Part of a small language model's weights: no biases in attention or MLP.
MLP neurons of a small language model. Each row is named by its layer, matrix (down: output weights) and neuron, and shows model dimensions 64-159. Each number is 128 + 24 x the weight over its row's rms, rounded and kept within 0 to 255. Numbers have three digits each.
A block is one neuron, or neurons of one layer that tend to fire together. After each block is what it responds to, as a language model described it from the Wikipedia text at the highest values.

L3.down32:112097132130139125102140108108123110112129158133129131133089120124122090115077114146094129188115131144136171176150160173122151111094137130160125149168130090097055122125122139122122155135113065130147121128153120094090110195089129136117080145146133149134100112135158140106130144112155158100
L3.down52:104104118110139158119137137116137115132104127095105116139131120160152133117123106142106110127137114138090114139111099152192141104123101129112148125078154053118115121108139135095114127103157120143148100205087129135127156119135190137118132098161113095152134077133177157115117128137116086173
L3.down259:118083119137094146174144139161119142119118152099128110119132112135134132107116136121142101101127102150118089115126109095111131117091106107143142107139142126145114137156139112140096104136147097095173129145146129119133106147193173118116140158092135179121065101153155156120130134141121122118
L3.down392:061175171086132124126175109087093121132134080125149119114126098077139132138118125116122068119146119133116103157170127171132141179107155113126116142129150123155103129112106086105122136150104117118145137180183150075087129123147142145114172134104102098140140122123159147134110127105085089107
L3.down520:133155150107134125098153136108080139117138104107143136103152129111167099121118137109160130123116132116115130125175150119124113146128133136117121188096193129132118180137128116104190071142119137137123143140142159101143125122092101145119118159150082126113116118131127120161134110129131092125
L3.down595:126136090108106147125141155168125157122132144091121106155153117133079106150112139137118154128157108130156095138150147151160110137136150125141108112148136136150095134116122151131094167149126129111147152177109190129147123130094153143116113148125098138155145093099119149106122148122101104134
L3.down982:149132123120136096133133139108156133169175122150087124119154138103154137059107123129132104121148135144089154099089062113136116195136147118141125145139170118131116133142120149078143137102123083139117087127094130126166179148161077132162096151096136119085083161122124124116127125112088149110
L3.down1262:145115139123129128120156120154154135153116119133120116098108100121148158141142082112136113123173107147137123128122147074122172073107134151139148150082125116133088179114106069116095123146119084137123115125122131081147123140146088141089145140124138121133117090155106128118135142117095143050
Word-final fragments, esp. included

L2.down242:110084118102120093166142148131115126108136146163147108128097149127143121125109092122126131116097119132111165133083197122135113135097139130145158150127136106147114118145094103109181090121184129119118118126152122140137149140150115128130132108140126114132131143133145117126103114129170150136
L2.down734:106129127088154121151163112168138152165138093136120136126164068134155148120124105126134121125147102155086134149146092136139098105117142146129117098124131152121116119173115144159158122121095119111111142125160143143126145114122155164129138135127152114145155107154105139133172161124110109139
L2.down882:153134134073122125130156116097145127169084144150127142107111143165160166144142111102146119110142128072108103116143115111126084126116101158140146119121124150104131109160126090160136130164144134149085110147120140146159120107126136111124113132098143148172113099118101093150133162144083094102
L2.down1092:151106155131076146111159133115112177143111186176127126127145113130153069117092106079139128127155156137143138097144091132081142117151122105147136150174098147067139133118077149127150163159142129136097112114111151092145128109150169119134129162163145124110114117119130096133112117114141153131
Mid-word and structured-text positions

L10.down352:114166107082113131104119100143125134152166144146109153148093145094118130143103148172057133138136118135116151109130127124138123145092085148169082120115132120119128122120152131124145114148144111131113171132129190096113119122095097150134131095134114147129163116092146101140102084129125162082
L10.down412:124132110174120103130095150139145133116150138153099125137089090107139106160091134180165154138156112155112142137117146126123109156107119121124168088109120134139106164101118094140130115130102158116110097109141120119123154116088113146169144125126153118139106187076172155173116151119115117110
Verb-preposition completions

L2.down90:090115118132147190128102130164134154144148168142129133118143171116152097127181161139142148098119091120145119138101177113121175120089147079106119148106137110130137126128130107152113164127107138130154122130134147124163141124124156143155156128133126101138129135121070153096124138122146168094
L2.down719:129133133153123153167135111103143097144135111131139136135142125178124116087152131123136137137111137186153133113142113114167121146157122150116154119085181126126108122113129111108109092101023144110128133106148127131127139156093103122123092132120132125106136148146123137146096140144134103090
L2.down914:117124129159158106100142138102083159135155106103139140147085124131161122116128091118123089166146076109127126111104137132139141133114097077085129172180118071152106154168137142139097107119134117114082109113117088147116127103124134138126124145130149111074149123116145118119118120086134136121
L2.down1171:124119136158146091170085141096150020133100166145140100176141109092131109122196133123149124131160126100141144085104144143131145098125082113110137139092160123139117116138121127133150085138134127144123090176168073138124113117163131138132125129143136117143167127114119095135160125127079142153
Mid-word fragment after capital

L10.down403:143109131120084155064150174149148084176103145140159141147164143145101101142156161134103119104123128147123112119122135167144158138173149098173151132102113133145069090160127120126120150161126117136113146145102150157171084151152106147110084168120161120127110107130097128098131158084076123123
L10.down769:131143125082111161150123154129119152122143149108128175138143117162104105125107120101101114088088107116147143135127121134103154128165106162110107090122184160098125131121132175125147142117062098148102151115121149093098099107150142139139143099141128137142084116159126188127112116113084127132
Year and word completions

L2.down230:122157133170162136146087144133126178143107144119144140127123106125157148119100107123087132110105141106142082111132122092097151132174120136129133086140121094121148085119169133130134174141143165151119126127119121128132135154099165145156118119124097139164117145136113140116111110141115121133
L2.down468:110144076059164102110160164154198123140140127139146124149100093145157133099131132138128171094089142151169126125105117138131095115144110100100136179158118132135152090104136137102115128168127155120163150105109090143098147115109147144166147116171105124149116098124151100125109114081143138140
L2.down576:093166078101088127112142156124112190151136142089147124159115126093166119163126143160085121129080140135132103109128143140139101103164147114117129094122133123123114154085105133116146115122099099150091133107153119143087138140169135157122099102156116160154103138145133099144142120097133148181
L2.down827:147139082068182170119093110121147130137128152143158144169093098105168129096122127117115174142142133129096123127101132110178060122149134113149138116125114116104148069116105127120128136125123148189143147089096124164103131148146132115142101128145097111136135138167156125110149135092161083122
Year numbers in narrative

L2.down113:132146174110151188135136157091099158119149092128124121159110123150068156130125139102131133125138135083127111116127122131146145103132135080136096104161148131118123139108150151136074113130144129081140141181130122170092119153161135166107110147153095088132135104207156158143129131125139164091
L2.down213:130109139154126121142138138088127127146159132095110123190122124126083096105111131146124140144085129155105139128138125100081058159166110148131118088151133128146100132076182100128160156147153100159129148120095103141161169122148134164105125120127098125136140127142137093125117114116138118136
L2.down630:102145140144166140091116142130129125135121185178093118150136160169113176128121122096087151088099114129127157115127133125108108127119162102188124142138164187114092115090143115088109091111074120116128121160132132150107140095157139119114084082134152158138163129154098130160144131133116162136
L2.down1068:133140074134116110111128160160145124145168078165140151122068174116103112117126161065082103157069117145117122132130115113101104139150136124125108111166152164147109119149136118117145130120111151126162116146084110125145132136119152163122105086149109117107185086144145126147085113113172159115
Section heading closers

L3.down28:127130140120115151117118164118092088103127163150140144170165119136135129091144083155086148162128117128116149156110159154134089102123152118091155178109125157095116145119135100124152101103156116086126111139108119146101107186145124141101119107127107141147174119160095139142134080140106113128
L3.down44:141134161123097146107160138152153097119135106154098185150123139147125166143122135087115119147127141129134155178193145091120114126151162135098155138142106165107163128134150134093120118128130097131128091123103124114108137101124129110117188113121106145121128106147177118127120149088141138119
L3.down269:120113111169133132134134117106094179164140146151147115112154144145102119143128126104089124093090122116064200082146165129138154138142139100116115159121113177136136136082103190141149119142118086128141130119116071080107116135119115134117120157096108109120138126131122134134113118081094100148
L3.down633:116082123131126141101086153156124090138135112084091154135151116171150107172118156134119085121130152127148113172135122084149107159118130072049154116107120155165140149090125150145159141105115080159149153108122097120120148162106109127153182131088147112141104099093159159115127157110150133107
L3.down757:094084124145085195128108176128039104143162137112126173151135153151095123158103173111143138113136112153173150138165120106127097112117128086115120099153166170125111104086187138149147138141102087132117089126144138088117110162145121131149126103149120145071144102117120114122086142093116064118
L3.down993:121129105144113142143128162167145124114140138080077157144143133132115110088097153119137140125116102162130179129114079135149114097144084130093086089133191133102104091170131144162139107173140105149150142126108136147130126164121124137145154106133128082119127097119132151134076122082135146152
L3.down1021:121143117120137142104068135096114106136120137066129135149127097167139158175149141105146140114124115167115132153134162151107102156131109138150129157135159143108092137149182123123115126120110131141139128169188091157108097158152124082122099121108164118105101096107096116158146139146137112157
L3.down1040:107115122129106118133089116133151132150130081115110119166158168137126110207106166160098117066138145113113158117089105130138116143130074117163083144161182182127084119105088105131104122112152116134113116131148109138126144165127094161117156105121125146081135132115146166124119157121133119158
Section heading closers

L10.down559:105160149152110127103121105144073126130112160137118118107148137147121140128166149124138180147116097094124131146100148125183052113093124151103109098169086126120104143112173149117123105140141255145096159126120122140142129122126140111144147073131107117139142126140161128157099139151129178119
L10.down592:126123165073115118129129129138136090137156112081106125114138097152118160101100140091170123137113124114104146112157126105178102085124185116135060148074140108126113155115153116092113149138111176157098126130127140146103164091186110107107189125133134141118105138120107145120116158119117184135
Token before a year

L3.down207:169162171144128099144095119115107128109136088128147100090130110127079132139145144115125148143109138121153078139139118143146093180125147156119140150108120144129106137167147144133126122118156127124065121155114135131120172077145158131057114112135134106104119155136108152125096119105135114176
L3.down391:130170124136083093161131123133135137126133113136105123110143083133123167130146124111142133114089103133107121120112142109125146111135118091131133090147121146115110131109148180141100156150127139056096114129104116152086111134128138135120107107103167123108124125133166136162116129114144139137
L3.down719:133137101145143144102134125141138133127158138103123109156148081153142154137142135140143144090114139108145125131092127136131087097145114092120116144148123123122162121111121130177129143168119100124094172133102118147119153128116163126107103118157120147133140095110134115110081146144167141102
L3.down917:155111152095143133115089093108124138143201126141127141114132111136124190097112138099131162107128154121094093088155115118087129135127160091069123164106119114090143126105150137146123140109151125167171106143153106175094182128100135144144101122128116117119145133149173113128149129170172103150
L3.down983:135128142124120141133148152135131179158093104094135121176128095106127112095157134132126161120049156127177121103136120123133100121153072121123139178150131139132158109110124129128120142161109190122124146083127104155142136145115118101117099124142086152113108170122112151119110119083166095118
L3.down1008:162106106150115164133095105123154145133128132108118121135131128144131147151135127145092083115123112127103171149100134167141066068151164123114153123107125121099128101134129147094098157196156106052136148152115105148137100091135141154109113116108127086132162115107118126154127101140176109145
L3.down1238:128160144108096117184106143121119099127091138126128164161151111123108129128133123126134092099095131163132104123118090118116140108145144177105132111099091155139151128118187101127116153122102112133119204110124107123102056096130111127124125118122091140121101135128131141149116184082149152117
L3.down1277:143116139159128092156085149155129110133154128150148105166162155166157105114117080092080136170085091126133135104087118129174111109123137160120122096116129114083147131134122129101083132121103163107168142149113158112118134111143140182116142123098114155095161117107132165111101148153128140151
Year number endings